config.yaml
num_hidden_layers: 9
hidden_size: 512
num_attention_heads: 8
num_key_value_heads: 4
head_dim: 64
intermediate_size: 1728
vocab_size: 35868
hidden_act: "swiglu"
norm: "rmsnorm"
norm_place: "pre"
norm_eps: 1e-05
positions: "rope"
rope_theta: 10000.0
rope_fraction: 1.0
qk_norm: false
attn_scale: 0.125
bias: "none"
tie_word_embeddings: false
parallel_block: false
init: "orth"
init_std_qkv: 0.0207
init_std_o: 0.00489
init_std_up: 0.0207
init_std_down: 0.00266
optimizer: "cautious_adamw"
learning_rate: 0.000853
lr_mult_up: 0.729
beta1: 0.9
beta2: 0.95
lr_head: 0.00911
max_grad_norm: 2.0
warmup_steps: 237
schedule: "wsd"
decay_fraction: 0.25
decay_shape: "pow"
final_lr_fraction: 0.05
batch_tokens: 262144
max_seq_len: 2048
doc_mask: false
z_loss: 1e-05
train_tokens: 1076000000
max_steps: 4105
dataset: "wikipedia_en"
MLP neurons of a small language model. Each row is named by its layer, matrix (gate and up: input weights) and neuron, and shows model dimensions 32-287. Each number is 128 + 24 x the weight over its row's rms, rounded and kept within 0 to 255. Numbers have three digits each. A neuron's up and down rows have the sign that makes its largest values positive.
After each neuron's rows, "fires on" lists the tokens most often at its 100 highest values on Wikipedia text that the model never trained on. A number after a token or word is its count.

L3.gate1349:120100147127108147112139134126136133139170146110112116156160134111071119135152123160134120119098149104149107110113095126147154088123158170116134134113100118145082122148097160133114135105106133150121132169116153129172079141120135123071116123122093143087150119071146112128081094143169180095132080116142095144158130102163179113130122119145128157117120125121125141156173115143161117136168151161168174063086155108110112146112117169083151138130133086121133107096170148118123114113146136140116141105143135129121127139150101147102140124185130123148146150104125120138126148109162154174137146148137158153136130123136125143142123133127141114111134083130125117145132134085154154160139114145145083099114137137149166123100124121070125191094125124138106118140156090131131116138107117
L3.up1349:128131130141125157122120102153132149158133158105097132147085139122082124113148095164123127129119148145154081102150148112126131120125146143134146135108116116157094135165095094087100113110132138146149105164085139159136052118115145126092084109158161149115204130090135106109112106109168151128124120067122122108105113106158154132103135139162144140102124133157114166110155107140138128132132182119127146141122129112123136127096150120124134134088176150113148134092124111117124148125141118151141118135155192154122119113113073099121133133142137132143162176135094120158145155113141127158116117110120132148087187127155134111113135143135063110121111089114147152134133116115128142155144062081132124117096157142123175152109115157095145172104133128116097149136150143099149105112109117
fires on: "." 55, ".\n\n" 37

L3.gate633:104111149153140140148130086135092122145119102103136135128086124118098149159129133142128106161129089124160151123158141166123096147126168138122152150111115138111122155133063126105138109112166134121207164134142119158115104124133114114130051152160161196116170123094131125104136150113138151097111084132097097112116185181153201154134153130115147146144133137158118138154096124136145119135122170163138128110114118126151143125108126143097168135150118100160093120116119124117110169125115112126166158127112182142164107149134134100104136130173133122124134136153138118144162170166106103125116125124084131086108140152147136150109169121148135103181138141109136104157098172131143154140128110130101163172137125170154114130104108155123125154135101131109098112140112106129091117125088173
L3.up633:125147207128135151115094113119119105165113126134136106105098094135150113144127154138097151115114097103162115112165107139106108162113170107120141122100087091140086117144134106133146091099128180125172113112127123139163142132156092135149103133136138150098097124126086123100174152123182162131119105122105116161120165120119135134143115130120163188137123099125145153118105097148123103121153087149154110103148167124123114124178146163115166139144116161135105137138139140110132123165150113114123187144115148131145128151139100072157077138165153113115129057182072143113131077142141130115120155108106156123140120147094123125134107137139102143129152132111123075123161103142140114134098132170109103101129145149148131115125116149132127111153132131121107142120138155150106151152156174
fires on: " |" 31, "–" 10, " over" 6, " |\n" 5, " " 5

L3.gate799:116104133129128105164169122141136111116124136117125127141167116118100161116137108126122133140092127115105136101166079148128148147111109159107150106142093095109151139120093164117111155166123117102142138122169123108155099099110156130120120122102112154125167155156164126132130104130136149120104133135118145109176134173197138128105156139114088130175114151118127123121142134176157154094137134178147151088140108158143116119120094116091100168108121116138128164100139132141146125139123108156116113083101177169128106119145113114112131132131118125105136106123122153162173141119132081139120122149091150122088120118144137115115163123176125097151117153073141133135113122110140122134159092101105192155125125079134140125112146099079170137125128134097103142118138146138099119157132133
L3.up799:130137134110114136120151119097106115159169141113098144166188121132105161110143144123137116135109133115126074149132096127135109139132121117119138126126077149080121155125129141109155135127075131112118110090124130140138116116105127147114123149127094135108131167165111111146127127105122135122133128157134131155128134148168175104082180109142125106136137145115138150132128136170107125124180117142105133105137106151123124117135105133117109113149102123124188178129158148116157117140123090139125136108141119113112092153170075146115133131136133133104156099159118114120152147108145106140080113114103147144106076096151145128127140140164112103108115107107113127140135107114146140170147096121128127129116071111178123099110172109103119080126139120125123163134178089106121133134134130
fires on: " from" 14, " " 14, " (" 13, "19" 10, "==" 10, " From" 6

L5.gate1694:099118148159113122169141152124161093118121138143151122144092144108099164176152148103130161178131129132086100078104095163096090141117084159128138133188119102173126122098103149122097146117123095132145136138118114146154078140121115176110110113100113166136127116085172109108152108116144174127114105115118161159157115095164163099080097140152051130101148137126146128106118094139127119102097121151135134117131165161114158154132137118139143101136112164154123138115106161153121145107141120110156123099096128126116099133141124153149130146164118143113145119112107136153134122121079115152169125149097127102146113131137134186141119092148099127156164150075089148174128154104152131146162077155165133124109122084128128120108148132076124174138119151112121131137164095127102139122157144
L5.up1694:132151086144121135136170113107139132125172107122133098136158128121128176105126133100141138131098158097084081114144117133151096126139134100106128166079135133135136160131124101154142110125127144098134118131149127134117136129080068119116124082109084145079133147099135188105108117082170154131113151114080125137093163161143122131125088180103142125140130143090097158146136111122144112109111133152184114118122132127137098116177129114139102125136198146127124150156079121122129180104112121112129138103148107133125123113102111090135140116157135107133128115136119175112202071086096153201134138132134112129093126122107135117109120130091124109134137114131060104079160136148150156102149088109128128117130163131143149125138123131100130115155111111101111135130127132128106113117163120
fires on: "," 71, " the" 13, ")," 5

L3.gate605:113145153132132112132113156129103103139133151137165198124116144179130134158146096110157133179133143162102147148083123143103127191114103126121142101108093115188094142134103156076109126118104112127096149128125084150084112120142145105164116150155121099138104144085164104114115125133091131116138173173135145063148108093138092150136122132121121103163147147151145122086136116150159076066118123131125129110114088134138135174147174107167089143146132172134094124131104113123121137136167133114147096104108113106165172159150176131142125115131155150109099109111110158185153117141117114104107120167126127107135146086128137106093074125166108146122124148121117112134156162100136109138109114140138163152141134128110124131103137111156115107145151150183103139124108185095083126141123097
L3.up605:144189141108119104102143158171149166116135108130142129134108077170124145151136141128162148146139124125098140110110149114094136159134113085132118090155188098168148125155144147130157135166124136099085126115121141140132135143098133146132171114136128097121137142140097099093081159111135116134102133222144129097114128144116102092113108123136076105119141133130130124137133097150122148133120125160130138143137117147121132096179139118086101119096111134133100114180123159184136100119090145136116114133122115120135117132129160154139131117096126164134152131085161133130129117067101160085124125123167120123126155117137153103153130156131142118118117145145125105165184129127107109135100147117123162158159123140138094106167138102107137117166110119153143099117109133155148116136108142
fires on: " is" 23, " (" 17, "20" 15, ")" 8, " and" 5, "," 4

L5.gate241:096108136132141128118129107146134122125106144153158151102125129126131179154119083149155138129100118108089142124149113167118117124146156128109137144128146139115139131088097161108123080181154099122116145101179138110160155110102124139097129159129125145070134135111116132156134099156152160134153102142095177149174096121119159134073139137111079124105104138128099111155105101123130119116089108146118156109081147130101143101126145138135140146103099126107133168131169063151098147134161173112161157129117154150144107111122134131111139156138094136137145125133119147106118127098149135154171100137083144103090135132109164165109136115150149101163091083135143141153100135133127131156117138148120116126117144100135135163112166093142103131151095141160145124129156092170096114157119130
L5.up241:130088135149157125165164142084114143158114151131125115121132134133152145124102100108137135126146116132076114139107146127114151179129141118120121101112156158107137123140129087151131087166134148066161152113161098158107153133099131112137110137145142129104146139139105111156137120172126102089189145125150164143154100153096106127104119141129142138144109179105134182159188155099107125116048096112124135094113118179132129108136107117127152089113075099143114179136121156127145129105125142091149177125144098121122126136103126138113131133114124162128151136124150181115120152154101138129128147100110141140111111147117171056115139113133188127153109152129139117096124121155129126131167113109120147103138120127070115116130131118148119123120097119140138113135138110144099180135137145
fires on: " (" 50, " $" 5, " " 4, " |" 4

L3.gate1226:168093104158133105076172156122100093143160132119118084091137082096088172167136105135163123127121124083132126122085132186127127092148139135086164097139119123099137066114106109159145133134130133126097129160103122122149115099135087091154116145143098191119116153115162125144090113092156143135113147128152149145131117133133137127110141151102111133118126126126095113151118111077110130125126144160153166105106191115153132133100110165103105123108162144148123114158125124082135117114122114169118154103150136122097133137090148152137134164119107144126144123098136111134132116113124055157110154148127185149074134133134162091132128143149123110126155059133128110072131105096132120135108095136127170132132169125153151144139107137097166138166154182111124141131148117128119155163143098
L3.up1226:155129153187130144089152130151091130131136151180099097078123117114075134103135102126147126126122131103132100146147122148113153132126137152121133125115105098089087068139134105103121096149130110131101104165096149099204132145146102132138110151143136169109118149094132102146128105092171167137146126085170130119071139117167156114051151121159159154109117097109092122181122125120134129134164125122111138105130162123133136144085137120156106142134109119125120128143184096110128136108112140178129145114153153127106149173123146115163153173138100136112141169143112080137090124127143097144136121097130165123109124130154152137153118134108092089140152103148134123123173051114141156144117109142098163112138158141138152113139087121116175135133134143123137112104162117100153166172129119
fires on: "." 33, ".\n\n" 20, "|" 11, " |" 10, ":" 9

L3.gate491:153092171156096159108119096176164144125149121177116117137108161127074136136085137126165114134116130156145128111135121128078129073166148154117101141117134127099101130165076137133130168092137075168130122135103139096151126126136105144099132109164146148116135124106138128131116152132138175101103114119122162125141107153098138125094110105120131129121150087171132148136146109122139134148130115148117159130131174082167081164086110114126160098136112127148123115127125137136132156127137104175135120119138100097100111103116142104113108136109070157183147099094094144128162141114149139139114086170077190107143161163128111162178106134163147113132082071135197134119115138089117128174149114132102072139103135120122160133105112121073112134085101152092142116106104143113145125107120109
L3.up491:178131103132082153096100116154138150132137158140078122118085106125096133126163158126154134103101122150183125104140099106115118114163145137106064154121090104103114133173088149130129104060115108155136102134109140105113101123134115121100122064166146117105102115109155135107120127118132137134093137067120084123155118137113146104105141143120148086072156141151131125122151137142129143136171168157104122139122166063127102127115136094119141100117129104142129086133144105115112165139159078158139121164174092102098112112153084134126088141089092136128148127127108105104154165076162132099093080145135144129159178168113105141120147158125124142152111126086152128138108113112126131142119133120114110161117139101115141137120089105100151154086148153134125099130129129160141111099140086
fires on: "." 62, ".\n\n" 23, ".\n" 4

L3.gate1552:126100166159110132155128106151135150165107116098118128069096097095123147108134171140142098101095118151159115134147162121161161111150141138118150135123139132169066143169109094127127150114152147145157104191125166090145140100114091095137099106193105130109106102102173137126098124055173135132109115105120137105116153139137153154116137110153097129152127104148101128126143102170139124121145156137125120126094158135139095139117107151121129094152122132149079090153166146119095166141133082114131129140167135114085134123138127120065113129097107130110145092152121131109129134134163100141083189099104156101109176112110132127157098117127113114154150094092140119136118119140143130154104130082126116081152151131133154085157101135089158161089123110096090134131107124098118126142145116
L3.up1552:144097156164083145138147105179127134160110123127103138112110150113094125143090128122123099123091120112123101085142130162120130108121145147136116135116122098116067129125107138100155170137124139134139119147165154096146115133146115159133085084115133160129132119094167121101137131148137141128091116096148150087180152133154126138143103114140107147107129153105105128154134119134150127120126155170141146155111136124153079154121109159103172093127169139141107116152161141102104101111173109144137122138168103111108138132159106142134121155152106136144166179130120128089171144119166095094116144133086124086141174178142136130130102150170129134180142098100156111108156133123127150126080103101123125116110120143152159129172143125105163152109143098135109126125129159106128111106166135
fires on: ".\n\n" 48, "." 33, ").\n\n" 4

L3.gate1408:099131148100097128127122139174083197149122148144130120120129123160111129144136145128115111106112150110108148137114106130146152156134133098182122112122144113144148142138123154117093112116102112114106122162121120088104107107178165162139125123151116137130136158110165141141148110150170111133095161082108094109168094169178156121098108141129116106149129129147134114119129162076086136165142134125121124113137137137109146113164158132126107119142144154091123163104131139155086151175139115181149140190071133161122164155153119156127143129150115143104140114135144107111123134115143142105163141126066149125123147088122102101116178139093121128096105119142119147121104166106134142140106085117118093110133142106113094132166159124107105161095113128157114085178162113153144114143114125
L3.up1408:149129067127124110135129160098114176136149082079130132145175125160123128095096137093079138135102161097146132124099138104168130117055113158117151162138107141151148126125119145156132139164113130131118124154141116152118113150160125099120132148134144125121134135123162142126120087086144131091136102165149111111117154124137121084139126116162118140153114139108114091146203110161156127088095113146140115120173108070111092092150127105135078143152111128097132127103119151131133109080121152104078181125167109115194131169127186136128133061144094101129089128118136141166134150098122124128143112122133150116115112132142097177128122136133140149123113134160087113124124119097147118114143127125143166134105134122140102133092131118098110121128097128098147120113123115122113083161116166
fires on: "." 98

L3.gate540:140087132156125132142125116107158142121109116133091151124123133103095130109143128178198153138119175156122079092099121156122147101108152188118174153129100124140111135114113140112126177116093140135095144121134103103143102144115131084162100112125175169119149114127184112154132157089166178131132102098132143142152128124121161133097109147112120109097126143098107105145155173128138131102105188147128160096125144097156135149094104155093148114109170120164112156110156153106131163100137132120127129103139122150129145198146101120088127124162131109122153137104110140137152146114141127114140088139126134149142129141124160115141122140147117130115146058122161154083124143101157141162138125122113124126112126153135150141146128111120155139167120132143158124111156091124129100151169113
L3.up540:117089113135108151119136167141132149142087144105093137094162098114106147130084122140107123133135132148126128102115131111137134123125161144126149152141111095111116108134114094109134150152083114150092133081143117172132101138121159138107098089135125129124148113106185108122114119096173132137093107068154097151132127147146186156123108113120151177122138090154131113155120093118180138120147165162120129168150139130125104130117118113101135123080133131143103121098162131123086146109172130164144078127131093156095134123130093112111108119129138143141153136119101087099139144101123111106124159140113140152110187113138126122160116172171061158162140109089191135135128110120160116122115101116133140120109120122113183138121125140088154173149165121084164150081125126106126090089178136
fires on: "." 41, ".\n\n" 38

L3.gate176:173118117145134149141162122166120125146153116146147122136133093135137170177168094133134138167133135110148133152118132169118136114116090151132097122099119120118101145090042122106118109150167105102158145124094138132119107084109108131115109079188113146122120149125119102098149142153143111094121170149145160148129125152128125171096133117142147147152116126154116121145141145157115118109158114105114138101122148116109140119125167172153206128096150097137129148142084121183116132126124079142134178102091160079146161134096109147095121156122079120133128137123037141151134133134132101133112079139099143115142136133133132118115078139144110117160124072139118093145134141104147160129132131127091127128130149103130124127124140124120106130120118203103130155126129111161090141148112115
L3.up176:184117098101125142119141138146119137190153120157123107101139071128097140133133124133129132150162133132125117166128145123110134185071118110113076126093111114116111120097105085130135105180156148130149144101064098131133153106112086147127127107133103124137155122125093100119153136137125123123111159156151136168095127135141099140117143110135154130138127174132148181124162164107146141128133142117121118107142152118156154104163168161155161113080117113121145163137117142175127134097144082097112171103137164069176159125135134133129097108121082123123101143128094091104133149122135136127125117134095163107156122114144128088137104137132127103129142119152137136127143124156179159104124163118122134115108130106152109119111116116141125109156103127108116141107138100161109146147100112
fires on: " |" 46, " −" 11, "–" 6, " (" 5, "." 5

L3.gate278:102115153131148096132088124118145160093139118172094134130130101118123085123181097136136121136137146152150121162098132109115128152143106179154110144127122136092128173154116095164094146123137124143105120109132138132128136139146131084124144118129130156147078083106147154118131188154171139156129106149131130124145170126130117141130133173163125152130138117136149152100103080126158109081118130092092127172153117114138096189087123128113176139117124160137130105127152057100145155111082101127138147129132170140082138154157155136147106157155103115149169160102166094146130120157101068186141100122094152113118162136135122202155126116105112087126131137098141152131111150115121154140108101097103158123118113109159152127123115104145124138114086171123121098095142107121132148124191156
L3.up278:143157147141169141131114135145136134166147156156158111119121160132127149073108099152126175121101119073125136089165119086106167112139089152124154118153082170153148110107106146168188163100148147143154125135154195184135105127089111147152144131153126138116153142159131104121120079124123140118139128126128116182122131154146138110150137125109132122116116098124134110118145148164142127147111161147158173126103091151137117110103189101114139097135080093125123107106116162159120110106114165109136133108139123136151155108118125109095137169135132117134148110119087141119137135138135146158121115136128113149136099113088106107137144125142148091132138141169189109126136188139146111168141104111123081096153088124130128123167150140127130128091113101071110120088139133103104153169141124
fires on: " of" 27, " and" 10, " to" 8, " place" 7

L3.gate1510:131109151129115122120115111120147127123153133075117124115110123050121158159145124162191117108097119129162115127120128130132127103154155141106147111130100122143123136143155096110114138120130161157167115150124114135155101097079085115087086158159177133134136106108173085065125161104135111165100108124122111160120130160137141164136130106130123141148177169141156083175135097152163121141133141183125153134100134116152109149107161137107128142141091159148134108110158161097121093115158090100152123122138153135145123163154133110135103129105141155132167141143157111134138115117127134126079128169113185135091155136129202146116113140143144092153147132097151105142106106086110161151124100100131128135127111109132162117114143116097109213116158160128119126089109111136090108111135145
L3.up1510:126109123156116106085154136152132127159096105098099125140097143091089166153107080136160106116111134175122118102105132166124162134102140146092129139116123130088112138144141121140138158128104098139152127170104086117104102115173125131137092165111129153113150141053122110119127138106141127115130131139148159153137160150124141124120091113094109142111147159154132151175158117109182142151132145154132135079122154132097144122146124113089123146093170117120159114114152147116138106118163098087190132082138099120115100175184117078129165155139129110125157146116137123129148117104147145147109114174122122104107161138136119160110104125176098121152171135156153110152125096170153157141080107140111117098096130109113102106126147127081120142120150108182156075094123108117132114125125142
fires on: ".\n\n" 44, "." 40

L3.gate31:167103151145139142155156116125128116138140158135115109102126133117097108105125114170147127121064147114106117045095142106143134127097123134113214105134132122119083125144146138069124143126120094116124159130103105103129118116159126103118139139118141142126141106122152118144102105108185130101101107080125113118125125152124176140139146139102074164149120134111110135159136130111159140112137142119137158118115117132146140144076135117125118161138156102140097148061142137124115141135123159188150158131127161149103172148135114123124181156164133137119110131113098136158096138127130134146147139133088121126078109132101152139138133087137098113143137121110144114097127115125124144125157099180125175135158104077120142133119112163132152159135128131101117169122118134131091115141137129
L3.up31:159106169128128141114133094118106114157154135142095105114109134092119150089132131139135116105107087130158078133144128116119124111081151142125168122123106134093093149194168147083117139118081113118125128100102098136138107143168120139117117152098127113104154117109130123184147087109167128139132121103117069107123134107128145134114141114101131133131141104134116170132145129133138113139156169111155127150128110178073136130114137112102099165125128086129125131098159163109135121118100162142113195129155138161103107136125085127137166107113154109126130139120091120116089148104150155129150154093125116151111087128140147128117175135135102100110181157139134062111147104138148163166149141178139159143146086138127154128150104145113156135149129074091126147131126127095122135141138135
fires on: "." 25, ".\n\n" 12, " of" 11, " On" 10, " No" 6, " on" 4

L3.gate888:118122090113088107122141125134147147149150103130163150160155122163135100136123126124143114113132127137104134124113146112134135154127136097140094092137129083146165179129124146099171134155153127101123128170144094139149156106102126143145179120122083127098167127123117084084119129142106064167122156124159132105127105083119139105109106112116135144212094151108113146130180127107138132100171131170160093125108108126137143102124128118126106161137110110149090133162125106165124104144112102145123126125115110122169150124116151152139100138164116139120099113137150171108154112083121152153120082122099154112103140116136131174112113111111148097143121174136126148164125120134116167200101135120134110090116114150154097152088164084167142148133136132126163103142123125090127088143089153
L3.up888:112121133160111136127141145136098133131128129110125155108080122110110142117173169150135110114188105133134128118138072109074165159152106095110124117120094080103167146142132159121177121137143101122085133129133084142119130116135111149181105114121121097122104154140135115142174138095134156154041140139148136088146082146155120145098138136080071140122134126104148142144094136138136142117121131124114155139129126147129118127122089080095129157091127071119080121183114107151128100140082110110136120156157122157114156093132162138130110133126161166117088143131121152116139126129120131117125078099163103160125091147123146121135112154146144113114125158123121101181168147173129129159154151089087157163169121095140137131092121112118171129129152140127133111140140153132117102138127106
fires on: "19" 27, " " 20, " by" 14, " from" 8, " in" 7

L3.gate377:138149133119103076159149168168130130150080127158127133175121139160132187165127095116114139126107124112118125118113117142145106150097126142083157110132115105161135116128111168108100132125088135118186166143123105190087106141142135141163145115143117183118152121129138118105139097167111121120124154158171157168114133149108135130080127126110104175162116123142122162135166119155153161130124123126125127104125166113131162111136139102147140128091076136108139158147130130140137154136141148129146121125112168146133126089110117109130110138137134158077114099089140148123119146091104137152117127115103165087161092060077149145102076118131138133165152101098106142151137154093150142145151118191103148118127125113130076120112129132149093163101098121155135124157127137089139072153086121
L3.up377:132143113106139122159114148113143097136099143131123144102145131101128151063137132133103128130143166101110131132154136093130128095154137160134151146117097083138156125102138129106141144144080150157098149115109083145132166134088092122146144103105154141114143105121152117163100156130113138103075139158136118209076152119152167149084117086178109116148102185140155156122125130118118166106133130161104135139121110161098103144127148133137120144139147142099149105117159177130158146113114136131109094140109139102107132145091158151095147121153133109099097164130146150113145134112110130117118140158156136126144105151128138131153143121095137136148135119120112158114156156134125098106150134135099114123168167127157140159125118123163129099101086121151119112137132125140146126123147147
fires on: " (" 21, " in" 19, " the" 17, "," 6, " by" 4, " as" 4

L3.gate1628:206173165138137148192137106126115144130159147130165068113145099143115164125141068144159139140152096122139140067114091112137125123103106146141110080107165174183111139120102181127168113113161148133118127188151088121131108104115123105084109116137141132087117138121155116118109123141159138078160118167103131113141141121141083085118165141133101095111096132129128143126151129150120106148127135129094158122158099124090101152102126135110124127123128181149140100121131148119147124142130111126147087083138117107102124128127153167107123104113130152138143128111131142129141120158116140145137115179125121132112134143109134146145118117083160144105102083116118148096093149112204113115112121092119120119135155127098131123154141110116157110119114139144102127144148108176087140117118139
L3.up1628:137150103146182111119131151157096115122080140111158123117131097137132158105096066150145181138124096092101153087132124126110122153149121091142104110095119176155104161123125158131150124127158124153111175119138090103133125093138169130124138137143133167137135133124177126138103102151118090135176115154116100124157105133122129121121129132097136126111145136150097134115159128156098127145118063151140134122156098133134160124154134101105055132183161117139105140158129131154145175142138125124163125115109114156102146126129141165137131166112137109149141120087154117157122152106111156094161113117094163183138095158115086112115157110154110106126133116104130137119071120146159115143175154140103109172152142163099096076135127110120129120154061131165128146100143149129103143119127114
fires on: "20" 31, " and" 17, "22" 6, "\"" 6, "19" 5, " to" 4

L3.gate1714:144128124163116101138139147075105117108122122113113150130169122115108147127139091133140137148084094104134105108141118123135108119131135123161126116122065127160154125110128150136174120137130135116135150125132093168166096126126080105120128171123119116118168136080172151135111131098103137109144123158089149161112128125098142131072162103154119134144153133122131119140138142166131126114132132164155151115110118091103131158097126159171109163168138138104153090123147129144151088125112166129152126099136108115143098101128145158142113131131109103129138115131111185171130060132143158136146114181092149124123109099112114131178084136097124152145124109158156126136136119134136139127107133165129163104127169123123123119098133139132117152135130154167158133129136140164126136124095141
L3.up1714:102137109143113120108139099123134140098167103121128108119165082163183117125116129123159169124115139134155135117100086128153159134103131140121105132140119091147133120109146135137100102200134103076085166116114128113160130133092128130131144133097163120113158105098139127151117139148109144150138162132125119160129138173122102106096095099161142140099136116104112103125120147165128137110124150168161159125113109113121111128112148123153105139136098095095128134136173116126147114123147103106122165109161126116102123124108165125167175142084143076139117125123137133165122131138129131156156143130110192167152144154131143138092145127115148130114107114140168097077092108158127127123137097138098177161114093131144120121148152104142141127172109153121161106161143130158134115159144142
fires on: " |" 40, " and" 21, "\n" 15, " to" 9

L3.gate759:113123056141125145109113096137143127132083074166110121143108138120104121161125155114118135156152121130134168107110109103110168167163137098142118130122152123155112163127117154114087137134147117159192087119117157121113115141145121095134125125143122154155125135118095169136134105159126163118143095115161145125119139095150131153114108123110119123118109165106111147135130112173135137180162084125151126144155160131123139129128112141088098133140119151137083077162120110156135105124142121120119115131138155095170139117140136065130124120082094115166154137125149133124155128114115123112081066113134094145133156127170117146127089109147159114162134138130100160181101127137154145125092130118116135111120167145139133195117067095140102122115130140100060130109140153131116132105131117
L3.up759:167121119118130094137145135140088122169130116137140140118086139076135126120123120150109125110139106143105100118172147124128168141117141119128125132143111117114197112114106130092153115135101087157142120148127142136093105089128147137164101119125136121094114158103132186098082136088111124133113136132148054154103127137115190147155109132147129115155157124112135124120129104134140132162150147122150098158107157135107173133133160096163150152172120105124104117131111126116135183109129112132147118117152125137140116127124143107113143150081141129105162126166140122103174154147128155129120142150094123137152095115081090115118154120127120111159122126125134145149142118145093126134147120081096087132198101122142143082152139179155135128099120111102099143125115141106113147163120136
fires on: " of" 30, " and" 7, " to" 6, " it" 4, "j" 4, " moment" 4

L3.gate213:138106126157153129144144109124076110127171134139100127123165104129071118159123109139130142129138128098095106079130102121162123097116114098138143101140116154128141112105093133132082117171142110138159124152124132171131147117085155136125079114116128177139136129083135127114116133114166126104189127097123134114101122135141097119098123154148142125132120081187156152141103127119153122133157159126137113111114111089100096132162125099131158170096114131142127110123152081119124146095159106157093121118115165144115097087110169101097161126138112122146149129135117156156127092103175113150139160131099137134113120127119156151146076156120199135121135105092147161124156125117102146159165135147096125089114134163139106136096151111122096128097153159081140114116102123121107148150112156
L3.up213:102135155116143132154131109115134137145114141105126121150135095126159092111172148130123124123159137077126103106128140137116085154115135119163132107145134105144114116155129146130134128159103137140140151118073099129119072114125134094124151078110147138138140120147127091136106109136145161160110154096158163143105108100166118121109127114146138123126104137128146162091118137139154124145128142117121096144136143081125115181143103142142122123122138136120150139140177139183114111119141108114132092087171165129111130159149105115104153105160143100141141168116138124137113180123082120129125146130165144128127104134141161101126127150125118123133149086137102128120188120144156143113098121123106128136125142123136148155150098131150159078149135111110140066186155122092155136144151126
fires on: ":" 44, " as" 13, "," 7, " and" 6

L3.gate808:175167133121093138140134148164128128128104143151090124108112132101092123093110130147139132093127143126163109087116153137144117118125168147142162171112084125081145097160127124097099095104091129147157124158107133119155122083144089142106116099137140167095136148125180144138115089105167139177092101093142124146128110149127164110079115135137107138132116137109135116132154129138120148164166130137148127099116193069091097156110109136153111099126119090123101146151196142112121130127136116141127131129126139119138126148150101111091114131148105104114121152143155102104105148125141118152087150154105192111126131193110118126146115145175101107158154096144152149167135103114120173139122145144143093108099138117158167097128052100098159147104104127103115109112126106113093146156144149
L3.up808:183113128147067125135107143147143108174128122143092100121134152085079116091121140158121124104121141082152110073102143124117155104099150153124175137122087098122112104126104151103101146127108074161141142143113116128135120101150115146091116092135153155088111161110180137133104122105168154138087101119137130143121137156157155111098092131124125136142104124112146116177155109127142143127156128118163096134106149095105110174121123150111132116126136136122118108101185156098078118104145096139129136123150132123137139143153107081115096165118117171105159122149150122152151117092143128141123125152112161128124161141143129121114112136169116101126156112111151144108136108091156174152125138130134126115098122115150170100085093134102115165108114162089077129148116121130093124157127120
fires on: ".\n\n" 44, "." 40

L5.gate1324:091096118111090130147138114189114202188124151120130097121176131133100123145140082145118134092087169135092124071093140144112122135083136103139074114156134136114084162138175142089108096137170126125105164094139180118170104157114111116113110176125101124094147146126191135121167114122138132108117143113149105117166127146120139118130128144174080135135092119111144137128130078177147079120131098139120147122110131097124133106135139143109124131118116143116117097107136118126080124123146129130176104150110129144121145144184149115141144134121109142115117113101116097116115134108133162124162137125120121124099164153117113148069183115117108094091075112162114127169142157138126104147145117151160122137087129130136149136155136126062111158104083135173165092113139132131114146167099135
L5.up1324:104092097125111120114141119105120141105113073121139121119180097145103124131124129096091139121116115139157136128094121128106158130116103155123106093110136067120131128114141107113126118124143163135103109154114116125124093157164117131147107161114145130149075085139155128097135139089115156130164132105086081102099123134139120130108096122161151117100151109144118114133144121116121146101156107132090100128105116097145142150141110111141088104075117140120137098114114144125139138074130139132149176118108097148118136159117130131166109122078131115110146156149108143135133094076152145144132123125148121126130128120168130186142151148090144138115124132151120095129102089122130175126151094126105109159136141122141112129163121124099116155120075135100141124099132120106142114115130141
fires on: "." 92

L3.gate1187:157119128120113129164125166155163097097127129152115126139143127144130093176125131134122114128080109140096126135114120130147158140101150134169145084110121097093128091112137135135101111178126120094133106107136115084132133146125164139133138144083183106116146103155155103105150104135104098125081126161127131132122125199120151133122110166145098201135108099089114108106123163130129106134166078137137103100114140153133088135123152155112165114120108130140131159152107112098109124127178154134128140131101111121135139127108114123146171157148156125163121107097141188101164073104135138115150091125151110102169140161129141116100155089136103131143098151113149103197135140156134136140091176162105116078100117100147099112150101137112136142127131165144165144080155139142113083098144123
L3.up1187:113141071128158141112147123131175097108150101125135099152123127123131127119169097109133135172125114086140145108126057128113175123145117131088155164145098142104127100101091145174109144154103099145099136157112110130121161149140117162131140141078115139085108126134132190140089149197113123122113133101153151167151151127135155136133079164119164100097141135106140130135107175133132132137122090173192147118091103117130102104128111146122160125122131134097147089130129149137148120108092136112132166096116147137161138123127156112092133123162120135105129149125132133157126155102149155120139148145133109114097134121102153103130123143108132159169152134136152145113144168143157084132147139167122158115118119167152149090105113159141098138134115124123147126107146115154135121148106119
fires on: " |" 35, "," 26, " and" 16, " (" 6, ";" 5, "\n" 5

L3.gate1576:186122083158122102090147146149119132122117124166162080168121124124118177159141103154146141129186109107174169096129149126110105133122139116109103115138115096141110141106134131120085141105126151106169149132129126172153128130134135067131117124124135143115068121108155079103152046122202169145146124132112114079091102114133152104170137124149178165150125160109139163131187139166119123115136102130145164136114103092141130143160140137180126118164154131143132106150156130166160150176131076116141117085099144115105127134167143127089086089111118108135083116123103085153124139173145162151130116119130123143102122102103125104164106185165146134145069123137137149141160110125162134160131152134137149138132130170140115124121097094111137122070099125106098141142131136154129149160132130
L3.up1576:155142114158106154101134129114127087133110126131146120143114145130112151169177071141153120159098104109119154092078164134143101128112164135055124103153108131109120119090155065130148095117086191151111151135122123071165143149132104139137137116129132112124090127079115099128132098155143130112140121129136136149145085166125171118116210138118147183113082164123077100120154149145122123108136133107121206100135137140136125128126182145151132100164153125150145118129131116161170181148122125146132102107096176123147182095123135161101149142129130167105101135104117102123083108120137129119129135154131111140152138153084108163168086123142091133101125125126130119140155110114146106132141131134167132126132116100121170129110104140126137158132115140139130155127136142120132132121173157
fires on: " and" 34, "19" 27, " to" 9, "ly" 5